Weights of a small transformer language model: vocabulary 9650, 4646 steps.
MLP neurons of a small language model. Each row is named by its layer, matrix (up: input weights; down: output weights) and neuron, and shows model dimensions 48-111. Each number is 128 + 32 x the weight over its row's rms, rounded and kept within 0 to 255.
After each neuron's rows, "fires in" lists the words (lower case) most often at its 100 highest values on Wikipedia text that the model never trained on. A number after a token or word is its count.

L8.up174 [102 174 145 101  90 131 141 164  57 154 183  78 130  82 135 130 123 138 106 129 103 157 126 130 141 128 175 205 171 116 121  63  89  97 184  83 159 122 165  88 158 111 151 138  65 137  77 149 121 113 160 143 156 141 164 127 129 160  77 118 137 104 129 131]
L8.down174 [144 159 134 149 106 129 147 171  93 133 115 153 145 125 159 108 154 178 163 115 141 150 105  93 137 110 178 124 121 126 174 202 108  70 152 151 152 109 139 101 140  53  94  81  75 211 115 135 119 101  66 161 108 111  83 113 150  88 175 153  73 160 112 140]
fires in: "first" 26, "his" 18, "year" 14, "debut" 5, "1970s" 5

L4.up135 [123 129 118 132 134 132 109 122 191 144 135  73 145 133 125  90 177  87 100  89 122 127 142  95 150 151 100 121  78 149 183 184 181 170 128 127 136 115 108  56 118 146 148 120 110  74 116 167 132  56 133 134 111 113 161  23 167 141  82  89 164 200 123 120]
L4.down135 [168 153 157 134 140  84 142 120 186 154  89 142 109 177 113  81 153  82  97 111  93  74 152  95 143 129  87 137  95 138 164 148 153 120 104 137 109 149 138 100  97 128 111 146  91  69  71 125 146 153 144 134  98  81 126 139 255 136  99 107 143  91  87 120]
fires in: "had" 52, "has" 11, "having" 9, "first" 8

L4.up301 [111 118 146 151 176 110 131 121 193 116 122 137 170  86 110 110 140  89  71 131 112 160 117  75 151  98 139  96 160 147 150 183 194  84  85 190 163  88  68 102 174 123 128  67 118 118 153 133 128 112 127  88 112 162 121 125 147 153 132 107 194  98  87 139]
L4.down301 [147 117  96  80 114 140 119 134 128 144  90 170  88 115 130 114 146 133 144 118 133 146 111 126 102  89 163 117 183 127 105  83 172  39 219 144 157 165 151  96 126  47 123 161  66  73  93 132 131 114 137  63 174 154  91 129 255 143 109 116 121 156 121 109]
fires in: "by" 18, "at" 12, "joined" 9, "to" 6, "with" 5, "of" 5

L2.up58 [139 108 119  77 167 105 129 103 157 144 147  96 140 122 109 139 150 116 129 102  81 135 112  85 122 169 147 134 190  80 165 152 144 132 155 141  97  89  52 114 160 140 147 153 110 189 107 153 114 146 136 105 121 133  75 130 167 133 159  91 151  81 118 128]
L2.down58 [150  97 107 121 156 116 170  97  58 113 117 122 164 191 126 120 170 114  73  94  97  91 148 134 142 191 119 143 111 133 121 176 138 129 153  91 147 165 145 115  89 178 164  69 159 113 136 113 110 159 111 178 121  79 131 136 128 141 172 123  81 140 160  37]
fires in: "of" 46, "from" 17, "as" 17, "into" 4

L11.up7 [ 98 135 156 115 118 200 139 122 162 125 151  39 146 134 139  79 192 108 111 115 146 153  35 129 183  90 127 198 135  77 162  77 121 154 133 113  95 142 135 122 107  74  58 116 111 146  83 168  83 106 150 164 124 140 167 173  48 154 145 149 104 127  97 188]
L11.down7 [111  90 130 129  69 100 112 109  57 102  97  99  98 177 104 162  74 114 109 160  91 150  68 136  73 120 106 142 142  99 152 168 184 138 120 142 131 111 135 147 109 153 134 135 165 139 165 129 152  70  86 129 120 124 147 112 107 181 141 175 156 102 199 132]
fires in: "during" 22, "after" 17, "before" 12, "following" 6, "however" 4

L5.up90 [108 179 115  95 100 135 143 157 138 123 116 142  97  95 111  85 157 173 149 120 103  61 155 142 115 153 147  99 134 152 147 151 159 151 103  94 119 131  85  90  76 166  99 179 150 122 143 131  49 122 123 137  96 166 150 170 201 153 114 112 124 150 113  81]
L5.down90 [ 33 148 110 114 173 152 120  99 102 158 144 111 138  71 115 170 144 126 140 113 129 149 132 129 141 177 136 173  61 157 117 133 111  80 117 139 104 161 150 108  96  58  91 107  96 156 117 150 122  85 127 112  87  84 105  80 193  89 142 110  80 121  98 103]
fires in: "that" 47, "when" 19, "although" 10, "while" 10

L5.up1 [ 99 122 158  79 144  45 169 140 106 144 152 114 178  81  78  81 185 173  93  68  93 102 145 129 129 112 174 119 150  96 144  99 119 182 141 136 140 161 129 117 114  92 137  75 117 134  92 164  70 124 127 147 145 129 133 190 138 130 178 127 163 121 111 200]
L5.down1 [156 159 151 165 124 160 117  98 115 157 124 156 119 143 117 155 129 136  56 133 158 125 139  92  71 101 125 152 146 161 162 155  79 150 121  77  91 115 111  78  69 166 127 112 165 104 153 106 194 110 149 130 158 179 202 111 109 129  88 162  68 106  76 146]
fires in: "they" 22, "he" 20, "before" 7, "who" 6

L2.up93 [142 173  98  49 173 141 182 221 165 129 177 128 134 163 118 115 140 173 128 148 120 132 163 159 136 132 101 103  62 107 145 126 133 163 139 135 164 134  72  77  88 139  98 108 115  63 102 116 118  54 101 141  97 146 143 135 145 153 167 148 157  93 122 122]
L2.down93 [102 182  92 100 101 109 150 122 101 114 171 111 131  23 118 145  95 130 145 114 121  88 145 182 171 134  99  71  44 139 117 140  98 144  93 158 128 155 104 132  97 157  65 152 121  96 107 126 126 105 154 133 118 132 179 106 114 126  87 139 101 137 135 184]
fires in: "after" 38, "but" 13, "while" 9, "although" 7, "until" 7, "before" 6

L5.up67 [111 152 123 135 196  82 117 137 105  96 130 122  86  87 124 140 162 138 174 136 162 108 140 156  92 158 134 162 132  97 178 127 136 135 165 121  94  98 113 100 113 187 164 133 178 118 123 183 110  99 155 127  90 134  88 167 162  95 156 120 113 137 129 196]
L5.down67 [129 113  93 172  82 129 149 107  77 102 133 163 165 134 131 165 139 106 146 129 122 178 174 155 148 169 152 118  90 117 104 145 162 141 132 129  72 169 110 125  79 110 113  94 122 148 139 137 163 148 109  83 128 168 146  97 141 165  99  81  68 108 155  98]
fires in: "of" 21, "in" 19, "the" 19, "to" 8, "as" 6, "its" 5

L2.up20 [145 152 151 136 203 106 130 108 157 149  99 140 122 106 182 130 147 139 111 170 182 104 124 124 113 107 160  62 122 120 157  90 101 103 186 142 142 174 108 144  71 120 143 112 100 123  82 133 154 133  75  92 143 160  98 148 117 100 146 109 121  76 121 127]
L2.down20 [148 139 110  73 145 204 119 117 129 117  94  99 183 124  60  92 117 121 143  92 151  74 125 134 188 132 138 150 158  95 117 111  96 148 150 150 128 178 121 119 148 119 152 160 153 146 135 115 148 130 102 150 135 141 135 106 232 111 110 119 141 117 159 209]
fires in: "at" 23, "from" 20, "in" 19, "to" 9, "towards" 8

L2.up138 [101  52 113 116 178 132 169 113 180  99 124 114 103 136  67 109 164 107 112 179 122 139 145 177 114 173 130 116 113 156 156 111  92 153 106 100 161 117 161 111 108  70 105  84 172 100 117 138 184 139  84 127 163 135  77 173 144 108 158 104 165 137 164  80]
L2.down138 [ 72  92 122 195 134 126 148  94 121 158  65 105 102 202 110 131 146 145  86  94 128 133 123 154 173 108 132 157 137 115 141  43 166 117 112 151 154 107 157 133 158 149 108  75  85  99 135 174 111  94 103  85 147  57  71 136 138 118 153  90 154 174  69  90]
fires in: "this" 42, "one" 20, "each" 17, "there" 17

L4.up306 [150  99 148 147 216 101 147 163  97 143 145 121  70 120  88  90 146 101 128 143  79 115 147 173 124 157 101 142 120  90  94 133 145  97 180 111 123 160  88 129 124 117 120 119 136 128 133 139 161 169  84 160  80  95 139 100 134 155 134 135 161 138  93  76]
L4.down306 [162 141 151  52 169 143  94 173 122  76  95  61 169 154  88 170 149 147 175 207 165  91  82 164 155 169 123 154  50  70 156  98 121 169 124 198 180 122 132 142 133 180  91 118  73 111  98 176 163 123  83 140  86  89 165 141 185 114 116 101 136 124 152 131]
fires in: "after" 36, "during" 26, "in" 21, "afterwards" 5, "before" 4

L8.up55 [121 173 116 103 140 134  84 104 160  80 121 161 118 112 110 147 175  56 115 119 135 116 131 146 112 141 113 123 144 123  48 104 156 100 155 140 120 109 127 173 127 114 113 101 121 108 172 110 191 161  95 158 137 140 121 104 142 143 233 125  47 113 175 132]
L8.down55 [ 86 111 131 138 121 169 139 129 186  99 192 119 118 168 142  88 113 146 145 109 126 151 118  81 183 167 143 131 136  66 100 106 109  90 166 180 146 108 123  84 163  58  96 160 129 153 127  85 159 145 173 135 211 123 105 122 179 113 116  97 150 143 111 104]
fires in: "for" 47, "to" 7, "1" 5

L4.up246 [112 133 173 225 131 140 140 179 200 232 107 144 131 125 118 150 129  77  89 153 148 179 144 150 100  62  72 114 105 133 151  53 124 130 126  92 119 145 125 169 121 139 116 141  88  98 168 133 136 166 190 136 178 138 117 149 132 148 132 110 149 125 148 122]
L4.down246 [154  88  47 145  96 166  98  69 160 163 147 127 141 123  72  69 139  90 107 128 122 134 164 144 104 139 129 165 131  82 107 124 154 154 112  99 180 131 104 104 124  66 126 161  61 110 156 173 191 188 119  81 190 103 127 139 158 118  84  93 185 114 171  91]
fires in: "total" 23, "would" 13, "by" 6, "roosevelt" 4, "not" 4, "to" 4

L4.up15 [136 191  93 113 123 172 117 139 103 121  56 126 115 167 132  60 156  43 130  77  99  87 124 179  96 147 113 134 137 116  96 113 158 138 177 116  95 126 100 176 120 149  93 175 163  91 130 158 111  74 115 116 108 119  58 131  40 167 149 114 129 114 107 129]
L4.down15 [118 138 141 123 142 137 151 102  90 171 154 116 126 154  81 177 129 171  67 101 108 142  66 102 134 196  72 125 131 123 164 179 111 167 136 118  84 180 126 174 169 158 117 137 144  70  52 177  63 142 188 109 102 119 178 129 169 114 124 153 124 109 139 154]
fires in: "as" 39, "until" 22, "after" 8, "before" 5, "afterwards" 4

L11.up16 [123 130  75 108 144 110 113 140 172 134 115 183 149  73 129  98  94 116 133 160 116 100 117 135 193 107 124 157 152 124  95 137 125 126  93 121 149  59  68 144 113 120  77 164 165 102 186  66 109  89 122  91 165 102 130 162 185  98 101 134 143 120  66  96]
L11.down16 [ 77 121  87 169 117 211 131 154 174 151  90 112 118 102 103  71  81 143  77  54 134 103 147 101 154 148 155  76  98 146 196  81 149 123 136 131 135  74  61  93 187 172 138 159 144 115 120 154 167 106 127 151 109 149 134 112  45 139 119 133  69 170 178 118]
fires in: "an" 92

L2.up182 [120 148 147  77 156 129 198  72 155 129 123  73 113  79 109 101  90  74 120 140 145 119  68 120 183 199 128  90 139 121 111 199 167  78 100 135 109  88 103 165  75 106 116 153 135  77  75  53 120 140 102 153 147 104 153  73  94 140 116 117 118  75 125 103]
L2.down182 [131 135 104  86 118 114 114 125 129 115 130 103 166 157  98  91 117  87 145  89 133 185 109 144  86 195 137 111 140  94 174 149 151 145  90 105 108 119  64  90 145 127 101 162 124  99  79  93 148 134 109 151 151 107 167  96 103 141 216 103 132 117 136 137]
fires in: "he" 39, "syrian" 7, "how" 6, "as" 6, "s" 5, "seoul" 4

L11.up53 [116 149 102  92 154 123 127 160 170  85 137 101 124  76 118 124  81 119 114 144 126 164 144 145 167 141 143 182 128 128 123 193 123 124 107  79 174 174 102 111  80 109 111 134 102 150 172 137 165  34  95 128 145 105 173 136 151  96  85 136 130  85 136  93]
L11.down53 [120  75 128  73 104 124 145 144 168 134 146 135 131 156 132 158 140 157 174 147 172 193  96 123 127 145 121  98 107 165 101 104 171 151  81 175 135 127  73  90 146  95 168 154 127 154 138 140  99 157 161 114 156 122 133  51   0 121 118 143 126 156 155 161]
fires in: "an" 90

L10.up216 [119 214 148 129 186 170  99 133 104 160 125 129  69 138 150  94 131  66  79 136 141 123 182  81 169 156 133 153  94  86 148 111 124 155 111 119 137 178 181  75  85  84 112 145 116 151 113 119 144 123  88 140 101 157 138 149  89  99 158 142  87 159 152 160]
L10.down216 [131 165  90 153 146 190 132 156 114 157 161 135  56 145 139 110 115  87 130 145 138 107 146 171 167 154 118 141  75 111 113  98 189  84 107 149 154 123 191 195 104 127 175 153 151 131  61  99 173 122  96 109  88 139 129 178 216 105 158 133  55 131 137  86]
fires in: "had" 21, "was" 21, "been" 12, "being" 10, "has" 6, "be" 6

L2.up166 [140 154 134 123  99 105 154  87 153 110 194 147 142 165 102 181  89 113 155 105 146 183 109 165 148 126 125  62 169 107 150 142  52 112 152  60 164 146 124 127  66  96 109  99 128  49 117 124 155 148 108 128 109 170 104 112 147  82 183 103 116 104 121 183]
L2.down166 [138 137  98 155  93 141  79 119 122 136 103 125 135 154 106 179 103 142 100 128 210 101 140  89  79 160 117  97  94 122 202 170  75 169 119 134 105 116 135 138 149 105 140 160  91  98 142 107 182 113 147 109 111 142 110 162 122 152 140 105 119 142 182 178]
fires in: "he" 35, "to" 20, "they" 17, "she" 11, "you" 4

L2.up281 [111 136 121  96 172 144 100 118 112 114 140 120 107 139 123 137 178 178 106 121 161 112 133 164 139 161 180 126 108 118  85  93  90 156  95 124 161 126 137  66 110 121  93 105 134 126 103  81 179 140  95 141 173 108 111  78 159 111 102  67 145 151 114 135]
L2.down281 [ 73 154  83 153 135  91 101 141 115 118  95 112 132 191 177 124 112 116 131 102 148 160 107 204 173  83 160 116  99 125  63  99 175 141 131 151 146  59 163 169 117 202 133 100 177 161 134 130 130 113 186 109 153  95  92 178 106 140  51 158 132 178 147 177]
fires in: "there" 27, "goals" 10, "average" 9, "under" 7, "each" 5